MLP neurons of a small language model. Each row is named by its layer, matrix (gate and up: input weights) and neuron, and shows model dimensions 0-191. Each number is 128 + 32 x the weight over its row's rms, rounded and kept within 0 to 255. Numbers have three digits each. A neuron's up and down rows have the sign that makes its largest values positive.
After each neuron's rows, "fires in" lists the words (lower case) most often at its 100 highest values on Wikipedia text that the model never trained on.

L4.gate284:077173138142124102152171025144157148144187152150146063229120181156083180116092130096128124086127120120110122093136162124065097117110139128147123146145103165096192120156111155146113156130154105097179158109142137140129119116118095090117128114189085128167128176172166142105171133147161140110106109118101138105112095149067126162125146091184113054165082110092122141173105183145141128166152069124137129083161136102135160110071102154133142077129100175142124107081147136190100142176089149107089139093136143152112066091122138150117133151117093141181108165112123170129104129136154054160
L4.up284:125172154092091184151193085185141126136171124103182147211131184162154162132082121130137082087092172062098136160136111127108139148131113197143158174108167149133155111190125153150098095164067124122151147075108123143113133155154157084126138119151083130161113115120128154130143102078145160128125149108149158126163140170120159187107158114156118056109158123172136116159116181160102129127102126188121109093187123108121109083099129166139161112145092105130189095108080131149098164120079114146162153096119119135116100151174116183107161168117127114091103113097101160141113204087119061177
fires in: "by"

L2.gate190:119070164150128174111160132154100188122123111135127122057059181108103149157095102118113087122117117188118094110141157152109151093163109111109091063139148084133144134039159088058098132123105140097106102141118151157130131138154150149183099129129133110097125144116170133092148101139060119097140112123144157160143153099191159166136096082146139159067153186075140118126097158180218116145169108198091137078070130182143127109147110145147154176073134164111167121130137049147115096168161142097096099108135141126098147094103153157095153115084096119095167077139197105159126113156198129140
L2.up190:168099150130100178146129087157141097134112106087092120098083147111123132144145097161156099176170149167168094140156128129063129155105108130159136100148207080107131094147169104093177069152111149111157106160164144130097138074189142086129088177109126110157075087101110149116134080111117096122155156103097115123154161048159185185105099089161121186090061180160140100081125157094145124103185096084109138085082084168147106129110145127148135101061139148147086119138176121186085075129133182143129123078114120130159087088107136138079155143112084158124135123060161150159181111172108142113
fires in: "20", "five", "2000", "nine", "live"

L2.gate864:113095143126098126113109121167150143067062128139085157115139175214100093143081081178095053124111181153148110173126170158119180128072120136186085170136145130102102104060100156097117077140141125128128193153104115174121161065131081136107077149184146129062179099145130158156134163206124127071115123153117100110137132120135122099117108115088122135116145142135128107133080134123130133102134223133096184117171215162078145180078068102112102082149143158114128133162116170113113090131139154171100113093084078101127122115149114161123160158154077107153154137119117096128138162095142146135
L2.up864:104082162104128171085165079106135120122091077118146186102133130097108128166076095101113113112133168140080077164149173180146157121132161109167093120087187116067117080067153145139091145161102103190154183136102148140148109161126096090080098134157151179142153046137100117174126158113116128122109157155068109147147097181131149117081146179171164149137132117136151097093156132129089106135153162127130163177126182178106152243081080121182120085141116134114146100170108132124154108088169123164156123128075057092151116109144115163104189100116119173137155110089169117160118165131158087147
fires in: "as", "asian"

L10.gate832:121155134097117130128114194101153080155174101174100169107163157128075130110103123134115110076101188111073116102129124066119166078095120133098087111169102135150152130147085097083116130124175137122139130129133118110151110180112140159138141145155120126128092149095106218160119134134140151118108090153114083102065073125085098146128165094120134126137069136054096150135120195146194127159149093140167105164144107141144124168083134115098107113104108139168187125093105144162121150170094116081157085095145143195145138138146159149127201099048094097120123160167143074113134110154124141172
L10.up832:126147062125111137155157129088149065159096128112155144172089162141114103148138107112058101123119193131126145117126132058128168068115138133165127157128169125198143130167096128162080124152123089131124105125092132128099182140178081148161120098156141163203127155124223147140119108073160152068062101145101092160113075111130072110105103130182055123084185167113130132139106131110111090083059177077107137128118086110051126157055132096126164116081149129138138149139109134134169130187158068129117163145128131128150156161146136190075107123089152142160138156115139123100169131158088128184
fires in: "to", "of", "with"

L2.gate127:125080102110131099133120161099150079124071105184135137133146142134133192064097121085115169129151137140120100158149129110105133126207111102138123079129077097121112148082135138116178143089130109136098120102142069142122144138216136219108113132112132144092142152149120158154136099080121181102142102168110168218145180122173169157108161159124190112123124170115119113162103149147121139156127148124104124126189144097101125079133037113122082142088133161120126131084154173072093174136074080148163079145137092185116118094127181159098116185101085107105085177123186136147100122195125143120
L2.up127:119111110199146118182114049148164090116132115127208127159150183104151160111109121151131172144193129166067111121105112130107179161128130100158114177108075151089043139121147158086155131123136079140122166148160070215130089149089110095112122143093153151084160135128086125166196164083165108143171122115163127129099116092156097123127125151119160165103141144124141176105146134106122137113165158106165143163100112134154131151056085098117102114066158149190155118123121129159119120099083112127143078098175157163240106062179149126062099128089119160108118077193123129201133085095136113152
fires in: "two", "five", "one", "four", "three", "seven"

L10.gate110:160145116138084119146151124107112094114149083109130103111141193102132176111026126123150147126157149121139128101092169125120142101123128161156165035145082121220149125124114158079154153129133086058140124117155125114183106095141147093060162169164122125136110108113093059131137142186156166156093135140070164118167154125171222154130111080161070100111148142144117136130160168142101195154114179140100139127155136142144093087099129125090094182129113133142148138183133136151090120098094075132162142162101127081033131061087138129090089101135122135119136133206103151163112148138108103107
L10.up110:141202085158080130107122161065095152151106136154151176153157121112161135140111101087103121138165145117078119119124170143154138134150094132114108154091144186167117122106111132120102129099141063139147141179036112158146163105137136122151165118168157109158131138165161117143153147181115171109157127118079080123092097061129111177123095049065094163052144134158093105091207150121123139115135143091154079065117129112171147088152092158111135128140180146141146055162143112139165146143078153118139109124120174183118113139117126133115114124156184094103119156208136131182150112163174112173
fires in: "of", "to", "and", "with", "took"

L3.gate451:106095125124136112124101100106161100089146128090012140124149132199128162123077105152086136146165141106117146187061098098130096102112131133154052116149107123122122151118117198110145111148082050141099159171177166096114126130132169171122152169126107114098088108121125127142175111147139167104147189104162151133118099077102133164169162122170176137087056157104166136077131170108065090116142162243130137114144151136139125150146109158182140071109119154114146103116127089171155146148144152142140157140136127144136166105139114105113112112094145111187151113116141123122157126110112039156
L3.up451:105122117077120128168138141117099169104170205133171157183111141121127091137177175152058117130093104126143139143164081135132171054117036061151100102178118082147113139141102164176118094143104119115108164161094187130124073124123099078111121125075091144134219163151140110165135103148158147117078096145113078090088153136033129112049157154100081126162086101126130097097153122105106099153151143123141095122101123105144102107106099131129146123113134167156165129088099102150197033160119138139129141117137161170134166182088118101129129128067073123099111120123117160156095083115146125121
fires in: "when", "after", "where", "if"

L5.gate142:147153113141136189095167132085155145146114226117158184092144112113135164154130149057197143133122152117097137162124137102180204089138097089181106157126119133136153124165152099092152148115092110106213154106107102172154158203159125112122148155123142051133068111115160070168122149106089150175094099171145122148167128100133148104111143145107133172109087202132154148120192124090129146090125131136096181083092067136125121128136155100148077144136116160086158091148173144109122126128098109103194140118123103073102128188153147187152119067136144138191132170131113123164119088149110168097
L5.up142:180122136130157105095145148132096167137085214122070124081149118080079141228122135069095146114141184080176137113134095043177188119145145145153129133121141124123212162119139162102137130103049147093130118087124190076110140119120141125115143132125097055169134128137133070172171179134119097126096060154143119115162098127099176135140121124079189122093096117152185178133147166103099149111105138091098143124154094125120136119156169039129164116140110123096133070139159124129161128125083099147129155077100134169133122143121130118180179109147147152143166140134191173124156110197141132132
fires in: "but", "had", "would", "the", "s", "were"

L10.gate370:089135159169104099198071068119104087125093136135120110125181119110069137087170140146110102116105095178139105128071144159098104091098169122115167126165119139140128097136137096133123131108098191097171132126075137134130137115135121052119107083127144104141108119150155108167080154152131153141096064146110118159142118118154155114076141204104100189162128148109121121100084153156107060129134199111059167079145129115185127106075126075136114117128115071142109045135166108123165111058081168112177059086096103137103089157134141122053082082135119128158138078101112106121178150095079126107
L10.up370:128131088154153143167093179093161096102077085100127127101148063158094145152144120106150171163157110143131126048111098136106174147108129143182131137110076080139140122166101172133118138120089087064144152124195093154122090098157114118157169087104072061153149160157145109163146155143113144109194166199142039099188111090139146079113113155140096149158182189143106121086141092153122108119205081121123168106094158110132076128116127075117178081212138127105100102123140132071160110137135134096138151157098099147118110081104124201143101102168101092131110117106119088187080166122158104164
fires in: "on", "to", "of", "for", "from", "help"

L2.gate489:134176118162075171140133221124138082159116115187128089184112126189163150147092137120099098152118133117120129151138128099089113132152119112113121134174099157091113080113134106145167161172103130172138100068145110144116131139144149111138133137164170085115120128180119088126133184113183161202100162114078178101156119146142117129123193074133139148140181139109155160170100094073096116079195143118166135075165110099104125112159066158136068096204118120126133098119172103180142135154119090177124102121117109078049090075165135123089096159105138078110169121130127162144086218113128113167
L2.up489:152153130099131103091134108096147169149105108081144174117082110147118155132110122130140120094066114137147137180119089174141151133194145144092178117138136134161101184123144085135131076080143164165142099183122108178134106119108140088144177082096090081099117078153145169113129119127146156184147087165151085146120128126177123134142102124122114121137085065142142122111149164118099110152139093146057099162124162090117120066126123101117147153143110100177188139113062112057248172099159067121069067133121121132147100134115176148140157135114136057101080132098108083111119119171129143118
fires in: "with", "by", "within"

L11.gate509:127108095133122170080177111131120143118155112107086150137072202140171111133135112139095066121149170138113132155153122051115123075134127128144146122131113130104130142099138146120055113179153150131148118129082143131178106101164162134109055121149078126171112080159162092133217101122158113099199126109161167081136085053156111173127150155132171092167195151111092160116129174100111152187187142106137150079182086133125123141131069176138138158119189133151143112066104097109188109123122116127107152161140137105085170156116130133186146110103165177122119113131092146097120155130133132148
L11.up509:088181151152079160100121083166170191097163117223095097069139099197135097117148127156103116162127115142135097138181135097178093100126122158087147094088120119120059074097113195109113140176143164105208135154093172108141149144138119103140081216071078112090157116125119118155164118063094116136113152099141125159114087141127122115099085093110194123084172094145150180112150111115121087111114131118145145109180045095162119151119095119054132182090092144127133165140168119174127080130171099155112111147133110159142133147144116110132129093109128140146120109156168135135124179079104152107
fires in: "were", "as", "to", "was", "items"

L4.gate752:176155041076089081125139119095145158165118163129132060143169069109149197100188176145141099090146098127138174133142129157117166127116099128135157121157164119183098131113151113130161140148086120064140108113154164152099066140206149194166169145156136104150129071088161136155098161111148137079169072091145146165160136140124151134140150143112088094161098152122149166092136144081147149110140148113116135105113104157153073140152153170087067103158097078214148148109163068151158148119124142106137129084061133162127183144135100135152106111085151129150122119097096179092198150185118188107
L4.up752:137100108107097158135124150137102111120139210134084134123104089103146166120158114127076137106167120130112115150149096176071129120179111151167164149089107129160140068131114093150156178174069126096186098109122101117149100163164123178125125162103111109119139109111123173149096185127113070047131118160138107134177099106164153135146139101171094153148114124169159175094114173206141152077108084121085133139093113114156121116198101157106085100154172059099155099142190123116134158164134114139117112131101105159140159186112205179140134119157084114128100170087107175175169119130131135136
fires in: "but", "however", "although", "while", "though", "bishop"

L3.gate104:091172153059117177137108157041115178102115097177136134171139157126107107168116122149139097148172105067184123087188179134150113139124121142076094134181087166172143118158156088096149034134083143115116157064129132146119107127092184165113133089159081105101207104141098167120128116113123104084138117153150137118116156122158184097087167152127171130181136065152123201101149189115062147124114097178147126164119162154113091149100145153134126102127151153095112125148130084148187135134076148044137094134147144078096083159123138116071167147171067119128111067150145153142118110076090109078
L3.up104:145166075156140183138071119116120119124120166137104183177132096131062069090173108170122067099159145052116096140201175119095121132094141144162137116120111137105131129171110078124116132155112071111127109112178189115130097100140197172125141096122100177136175099092132180120085151074188170127125132127126117144122133155094151135110087114117071028031118084123115117151133107115093149131123088143118150167139071110126200225106119102125135111162142147103114180188106147111168145099100138146090188126113148085103124157122195115152105093091114104161169143102128137166144133136118128112
fires in: "began", "other", "released", "against", "another", "about"

L7.gate885:124046119137124186128072139130086104112136160102077143175109136167123107163098116131201055107114132093090194081139106137115172143109161065147099126179106095119156156115104122148089133120156118086139134092131145133133136127143145100115132183101131167062132107150141109109195120124128154140149122083137157166139149123125088092170128128197154101169123128141153178102139118097100186135167098088078203138127111163149092128086137104092174037112162135161134143129101127182126107149144156163105136119097086125142126121113104107125160028071126161176108101192118182122137196091106107098
L7.up885:109107122097103210135164135144048119105069164074134142104102075105082102069147111162096079109102184179125131062137178115117165093146158162160126121149127106153116157080174131135144069179137092155112091065170173154169134147105146128097130152125152174172157163108075155117101061178105109126117162140138121116170175140131124121085086141097121098132155106128174112147190128136117122083097077114154135135189117143137129168109062100111164106123099140116161081151119141126139083134124144161112157151119143104127164109143110148128169128063129104131104120083112182081113121104114064194
fires in: "after", "when", "if", "until"

L11.gate523:091122131147156089060120078121170171141110102131148129143149108104128178139130186146106157146140165149069178165146076083152147132080154143161183135114118155136129145081147111181168134115141143172101091098150126118121172140136151109097121112144140110115177053090103156106205115089133185153081097084129094125046093149169139144113119137186144097144110123174091098098114111147122190125152128145136193173169060139130036128150165126105131107100170137115161099146108176124196144097172142079164174120118152126105159143087148144109120157165107120152111236089134103165089113137065131110
L11.up523:132094139141156093128103119149122116061117131166095068128113127140131128143132100110124084175161133122126136121119130134165109094160126064161153180129179132149098155092103131143193128142084088153145139112093146095170111106163154129066119166113124098169117091115116130197171114162149155076080133136163124134106130163116146139152110126150147104180120094105135136106098147134089125043115083154155155123176144130132174131193128169109070148180095141127024129176139096154129097186106031124166129178137095103081106093141151087081127105133092166170169064149171116117140128174137134146
fires in: "was", "were", "are"

L2.gate861:193133114071148129089161129135119088154115114132160092123161161173142125123130122061136105143111168154156092143178129177139124162152100115120108119068151094148157082106116130094189151104148137146190084159050084107142195096107106102123102135148078140138185077127136035078086116094131139138131182147168096107173139157102113102115127130146122162097104111083128170183108151081135150150097123120148151084127140094193128126091085108117125060198074076093159166103110145106123181113144143147075143157112116159086104104155078151137116117133133134123166174195130149156141146140132162160
L2.up861:097202162111107103126192156098096135090135095180179195090158150164157159054151182103111162161111128151178115094133111140177089090121107093168142178096186101141105152051115078113116110136099137133153177079044093136096083160118109162094110128138099135159134113151126112109098135130124158113108190146140109127156130108146099150188054144123134095163101145102139167141153170114096171119139090114145148117088138103187154135158110156143141131174179087154134123105076148129103129099161144110089068092068137126072130104134207108153125140149120137098127128093145126114199119149102176111
fires in: "film", "debut", "de", "player", "death", "by"

L4.gate717:149122126193240128090094127152128138179149154080107162079152089162123107150140128162105119152112125084106168099134102128192142121151180106104110161138118111149142130133146186126133099152107125142206115127098113075180100126144056146161186134171155160092170104100173094137162117182136119111050111141125167112092117174111163138123146104108134105169104120112115115093092152089153153118174142113123181110096097134110111161135071101140095148149107129110140154099096160112212114148046127087112180114062105181149129116110097058082155098153068109176079171169168186097130117129155119136
L4.up717:165095109150187099139149082118178146155121105134132134120073166098131104158098195122176118145145176100073159130095143078154141104155161122057144098140087131145100149094114193064103116154133169138138117117103193127155131170155118120094148177122114170128039139082132119144105123164070119105129104148132146116137144140120102136090132046110140137169120132098085120150107164099106130069127150090106120120122130117169124196183097118160102089076139119105082095156111122141157096183077185187124123131162122173135136140139131127120133079061140146146146131176120183114071106124084211112
fires in: "the", "female", "cemetery", "these", "times"

L11.gate124:102183139194143077044107133114136113115154093131140092125125153097057172158121124145099073174179110142096122165164125088099177202148115173116170100098102129141094099156091125156183131112118074140117132116145079132176170101115151120097093085112099139194181088093152141113134154127129163080129095150107161139109116086167173087118100115112126184107179124108076133144114113152177061128131139147045125080096112149157154090109126066159104132118125058119088062088176168138111123119070100062123125133119126141136092173111105138150115084149099154153121116129108124123173109107137152119
L11.up124:133152081144172110163144140124102157160128196127113103093123153086069150160159085175066100100081103123160141113130076137195082106146084101126156080094102109130123138093130157066098107116113096159141100126126099172072109193116123144123117121115128126145120160169168105100105097128091180137069067164126131178105175072191150122056146182052094142100143124156118094152096135142137156102108202177114091148173146105123102128152068109205149136115182144161085103114091183123122151133123136136202126140080113141113129126138141154150130132124066146128172140161173165138105052110127151076
fires in: "to", "t", "not", "would"

L10.gate302:113116156081176108118221127087137139097082108109131147086070124094162115103145140130094125099170149115117122123141089144074155103077057099140128187100123098137146136060112149175094109093108162119127087159141148095148150112129098092145095146205158118084169171097149100189183115121129124134158084116136108183116160114132137104100107120084171151127138146150138109110137144122160153132138099139089113087133096129130107139132170174134150091196180100134127186138119130146110132152176090114153123066163129192144074137130064146120131112113141131113136182112108145110129103149109136207
L10.up302:085103087087181146136104166009100107166101152112185103088144077068153134101173087073126117114108169177179110104159093080133186132138063117081159134088105129151143178094112117081083134113133183114078083151146104111144166152159107099071115126148086096126145141111110147145118121120124176139080123120081133191127180104097124125080170130141072186101136181168136134194141122138077131106105134103082108130129182115135131137089120139160092159131080110129101099141121136162117117121127097157139114183153128077129119130113154177160115132142071164219075152167154123157149151139184112166
fires in: "by", "to", "of", "for", "with"

L4.gate267:142077179139100125123114097094138186116179149095108069099138093091185159149126100113115153089138124143169115103118169095157116111126163090167174087064183126126150110138105154115105131140121075124145059142070208153145117125141087116208134131152137119082157146128145135125127145134133131160198167133143112114175138126137149105137049167131059148142145105104149118126126104087168072172112123147137123111154100115120113184130150071083163118120147100180139165078143178122136110104136114147106171150080138195126099067086143097143162153091153081130140083096169141128135128150058089081
L4.up267:123150115143094111129094120086095160076049153175121136146143123115099124138104111156132123188139130138133125127110142114125126129106160063126135067149131153105138193129087159113213127122070206134074084158123083118099074129096103102158078209106117087149144161125144104132119139125134177155185152152065147188159095141140115156139154144143117135113177100148083094099111118117142119121124077140134069162142192167082187149137186106174072208120135180132093175109162162142138151145157117154145156086104103155081137127094062108120117122120100120129077112099112162121218065084116126141
fires in: "a", "an", "opening", "tells"

L3.gate392:121094132157071173087124114169152165187167107106210152100130061134164095068133193120093157194099060127118192124145098086149088112175147114161161174130126059151149133138144142096111147124201045169114176084090165142137132064048111125185128147213147186082117070097151138128164154140092105091149121122111137144113109125141111112143151119137131096126137102153110123100136136100142148092122152126131121124094152150089095142101125168102113138097154102155137098154143103093157127140122144133131094111125143159141133154146109118077159075176121086153108237160162112170141132105095119097
L3.up392:097093131108125164147100130072120157155080135199163065106151212161184058130095172153137129155044169073080124150077142155130122088185150062168127127146154132133125152143169125116106135139115103054141138172097113118122157119146128133107137160156097177143091122075081065126163170097104121144139111117086123197172144095080126202085120157142116117118190126148105078110104116124179126143113141099120095116112090088104116138101140188134107164143132141207191126118111147115107148122053115098166087119174116163123143071147127094121156122132114147104085150152129219137104134111122075123
fires in: "1", "0", "aloof", "official", "building"

L4.gate90:121099097128122108107146179117164069147127155140174099215097101154116140141135066120090139117157141084122155112099091180144091189125078134122152095170052116173097086156137178134155152104173147144130109110134147074133113153099092105146116157121112158112099134097102165141141094092135115067109150122139118115086142185094089142111166122096144117190104138104141141144066170105091117168172151089153171091162131079081085158132171185127141143090143152147156095114151189101084095177138071113067135142139150084133150144140147102147157095119106120101118201152154121147093088125088097130
L4.up90:065179156089099144088119169056167138152127181121088170127168142056130117167136071197119122122169127128167110149135081149133119160124100112134170089077124147103130135081084169082118116178094108069108080128161132150122052125136143163152111132165169099096152149118140171148139130119122174120195107122168120129164092128097215102127096121127073122146131140125171111133126110165134116120143133129119142178081153111136143138163160145142112083155133101089177101140167076091125152126096130123151181094126165191168155203095147078154113124117165158115104163044169097096126119136116087088
fires in: "other", "more", "others", "another", "rather", "outside"

L6.gate198:113072129146131141107123157109159159138116123115112127163127141085156171115113149130120116127201138092072143129144148137151114217130197194161115134153097101145119112137122163147145094127124100095187131188109120098141155116137103122132117109097140097124014105090099119107167106101200146095020123083159168096098118072096147126080134090129091135098143144118138138084113090070105140087105100163134137156109131164188170122136143155159110106155145106115138167150104138178163134165112044120104094129131124188141123180093123138104161154138123154150114169091178052122130127133180144134
L6.up198:163102114218128108089114108191140139125171133075144095108144119111118172179061114119136120106197160120129081109117114132140124100185116191175120156120119082104134102178154128170122165140166119146112183141136059126129127090141186146114135104078091037107104127097050112183181053084158084151096089095134123187125149089092151129066136116119150144122141127139140104133114086144116143127114087161128164141134124198134116103079119193150132144154148062101162076102146151119076126155132126126105087148128102134130066126081112139124164157195123139167158101104115080169098149112126132124
fires in: "years", "to", "long", "days", "weeks", "that"

L6.gate795:152133109122106175134115111118118109072106120183173130152124111126129116103155131150093165221149106130106144113115118146119117133097113050206050086140062148137128101168099091116094100180101141133105117088096082124120138102096119149150160060132157081140147173109126140142176193189137171128150081096130167084119144167115119102123150161136117161149162185098161155103188093137138157099092142124126147153126109024133124110101115131141072122054163097112142104149178155128151128112111156088124090085120100129169114131122158131116145131185111154122117082158101153125144195121108185101
L6.up795:158135119148119114116146136156044099149102146120205200113152131111075147129111097143117138105093107093160160086144119123151189100125151200092164141077069123163096106115132131126086155094109155062121189107082181181116100170132114113089136127103139130136112120176076129090192105121137170108108153155058139103123123124169094115123140114127080071167108160088119162118070081145148092120192110178109191116121090140154073155090179115188197079065097141116154154119156108100203127160134175127169101142137150154119093145070102134138115123173138146134121096189101126118105112115136147155
fires in: "at", "to", "annual", "from", "near"

L11.gate322:047095111153120118099151137102151105158176077198162117142061153117152134084123048105073147068147108192084095133111126161176150088091153099146113112109100077142116086158102140118129050145145055107098165095093134129137172129125168135164109163113160184143131165147201126175112125161145109102117145123168142087097138106117123161096154175135161119150157148116142092108126179119071102131116137072106116076149153146167115149121142155146066075162141147120110149112096188060167111127147115124070066156111149134095066148132111095185111070149147102140106089148137129123115130103116202114
L11.up322:076144133160132141088184145159162116127123087163112109130118126210143132125060100029083097110111124146153113162091106126175116103108148182160130168107167105111172106114065115114061103058093103102170124166070157125138061169129134122151161161122119128141150157161155087123103114126107154175105151178109106160103113148108162125161168075115108098074172160070181127140136121181099115178139116122115100077159113112069099115149149201141076103068142159135172177151176150152141095151136131123146148127183114078139112108135127134069101152120131128120123093122174139126169165160103187134
fires in: "which", "as", "to", "since", "thus"

L2.gate549:132136122115131161149068097140167125130129108086165141114165096100182093189145077169141083106134087129143150084075130083130134058128133129087085119139087133181090062119179123103154109146145118132183084134139074160101149135131110068137110143121070119155152123072147190149068111105109178177096115081181163161162135161151100112103136134115068128132127160146154153169091153098116154075127141113120072095120162100137194075150066110087164096145105134113176161142103114120109125126113053087146063150187186131148106122127145129109128180084136160126085144145129081198180133120152170104
L2.up549:119156144085103101103066115123136134150127105147145107066156110120127136144131139178128088101163178093105190131081139108146106109138129090121116164131087115103066186125126161111099111124125111165118109145123143130110127087096159122099092127088173154199135147103172107099128124217134154102133095137131161090151115080129085180119159151176177166156139144187071122104123157146100211119176086120077147115118081068128084092157080192052105137164098116070171104122094149131104096104125065110064123165148175130164129119137140155135097087100130088151081144131167129128138093092172110125
fires in: "the", "foxen", "these", "national"

L11.gate690:149110221085196158082173128123110171148139071127109164068087096134068145133178171076145125073192135097108124097111143107170144064122167122149121100103062114091103107156167066126094056092150102137093105111066151166120113137150159115098075117097091086115136097109140123148174143109178142107167131125139163089115139140189133079152147098133133174141138170125111131135091068158160133088104153144119079129122110076168133097119125098189122113111097106126098129097139105148098124143122081114131126137143107066127100173145110207152152120129073195101135116167133140090151092146108078104
L11.up690:160101119119155098121123110140075134113087132119106042095076137101131134159130121140056160133130117119112167121130178097130184117119108151189142126146078154150189171141140113096125162112137128095150069126120140134173108177183208132150120147157112122172149215171181171103092150152140156145110078190105160162129143138150126121098118167116144162081050145067174091068154114143111094167107132140090116130117125109128135111176237136121158120144194123142132082098159103117148157157140079158099113150165120092074064161055168104085140114181114102128120123060114123114139107131203142147
fires in: "to", "would", "could", "was"

L5.gate560:088156056153141090164122135068132134125074150078126078121139139084153118184109144155122130081208117133059086165131140180120122104100163119163115064149131128131097124113160155068187137164138142103164102073139111179095123059091154084134130133191130077109130122113158100114139184137095139151119058098131150161165107084128121135157160126151148142109125129117185169087168103158148159178162103108099114107136091164113069108123141170100132117109115126099100146145151070066163098094133114147150074122184110102177109107063098180079128139097154128105183104140132176129146104071167141077
L5.up560:139115118157107142157100119073107087110151129186128070129148135146151128125078145202131157121120121133073123152168121103113189125172197125079181118172095097159136196151103080126134142144106112129142123168160125150117133150114138174177117124115092110118100125096127151056134132100107081095176153148136189127197141137073165085093088174102098173137134169116154141159179159153078151120103189100128104104076065089148144093101141160121072158124096123123174051142232119079119143132138126163111146138146143137133129043101111095130084149067081160130132162134102078129084103121095142157
fires in: "or", "and", "original", "order", "organic", "orford"

L11.gate633:125184164051173104122157121151114128042064099121184157073151087135155147054171106119115124163091182147155150075186095150108179143110149152166162120131143158105137172090118170074117181120170167091115088093122164098174164126148148103140103123180115090121147130097188117082114124125130151089076092112167112054114124147085126092109158114119130224088119101145122122145116181120096118184129110112136067130102078091115102146085150100097152129104138148159106136074129150145161089141097172150126120097098114118118143140165179163146161156099142093077157118113136102153137167147098130173
L11.up633:149129125187094137119099100149125095137120142101099115140128114098131090172074121176107070127118191103109075054150133129199141174052155137146120169137089127120160123104135187135090123174150141137146146098141130092143149165134158157145088162169097045131155111135085173127163062115104090122157139113113062191133135094102127115069122168079127109165188123116123119148081120133150139138133093144157133075083093123096101141184094118105182102173156177130137139126131106197128089185136108135065086090141162171114119151065158157144119133141175062141131112110123097168072088122149112160
fires in: "on", "of", "once", "under"

L6.gate28:142108161085108131141082178077109097110133148178074145145152068121085162147144148140150082078147200111161142040100172185166165104130187138157199101141151088115105099126122163097109189126112102152136116127080118105155114083134096145196124143115115095110142139079112168123144147148133097138156136157150138105125118126099102085170133090142098174102121134164129115132131111122149153145078082119139166132118110128177110176099115075101190156104153071059102158145067073109144170181115197141136113116117139080125143150119128069131136132121105099097163153098110159109135090111051143157
L6.up28:125096117120167151103135103073126167171058150100126086090087103164165114189099120107119146066094122148146151115116121105142125120106151097142156155112069090118135152113122138073165092107126162130113062135110241109171073124107058135125085144177131089140110103115159168126125116108186094149115123087070071145126083132116147122155106194157110193145060060137119074059127110121096087089106102163108098130106128073175152161146103131179133096116132161124069145111071139121128154109151160149125164158161131172143136140089111056152173143114121097146166099142169086153145123100135115111
fires in: "the", "a", "an", "of", "gold"

L3.gate430:119124167146171114135139098153138115158109118151098131137140220128097171101082111175107092122098134130132107150081112155116098126217173103122118078079110122129184164050191164110142138125114078160187085135140188148158079084089147131152105116134109099152187151114152103093151068128144106124150164166117099156177135092131160091099165132102117108129058093136121214115148122117195130122168141153098147060174127144134153069120112109056106128101143196171140144082128130119083152166126065146135140074150156133066120097186168073075141143112085132096109102121115157127103140128123153104
L3.up430:133072178124161129133059107120125113201107156126115155083120172107142128175138104129118163136054152177115114115152127164110128167167188047181108103099142147108101136159131100107128181103152158133118101143064151149175121146075122094150142147118130152066124115077171066133113096112153118094120185145106100118125117120169156119135123156138118123129060110110113183128116154092135080147170188128098148113088071136170132128160115090143121116048146144179151146132155078154136209139107011165133120126168101164125131103108187133128115190110132152164135108102204177139117062123074094093
fires in: "one", "this", "five", "its", "nine"

L3.gate51:181128093125113120078160129175130135167144066057086138158093138169100096132063041138163102098090108093192105077162130095131134151138112151188147112147067130143111128158105132123134045107077072102144138121092123158155172113101110114146120133171132033110122108145182091069152167114191143179137165071139083112149147147136178088090104163093120112148127120122151136101149109095105121149136063184165146110177163136214112116094149089156175179110128112100108098195131146087131137117150133119121149168149169129121103166123102100160152191130114098144140109139180114130147124092104099166
L3.up51:080112113136130124091142164193107163177066072087132116178105077125083140124144133173160079106086116110182115099156126096130157197148081144156122109166069121168153148108097141157123094093120058077117131120057102160143198105133127185065175086122107096125193140105164147118151155093184143190140158119105131145192134118092216063110141114079189091144133093067115147123112099106137152181139091156156132144142162118113112142142177133184109118135155083153092171135094162076077088095104126151157161135134157126133111121170118097114176140141107175111117179119169083153092137111118145119
fires in: "after", "day", "days", "died", "to", "before"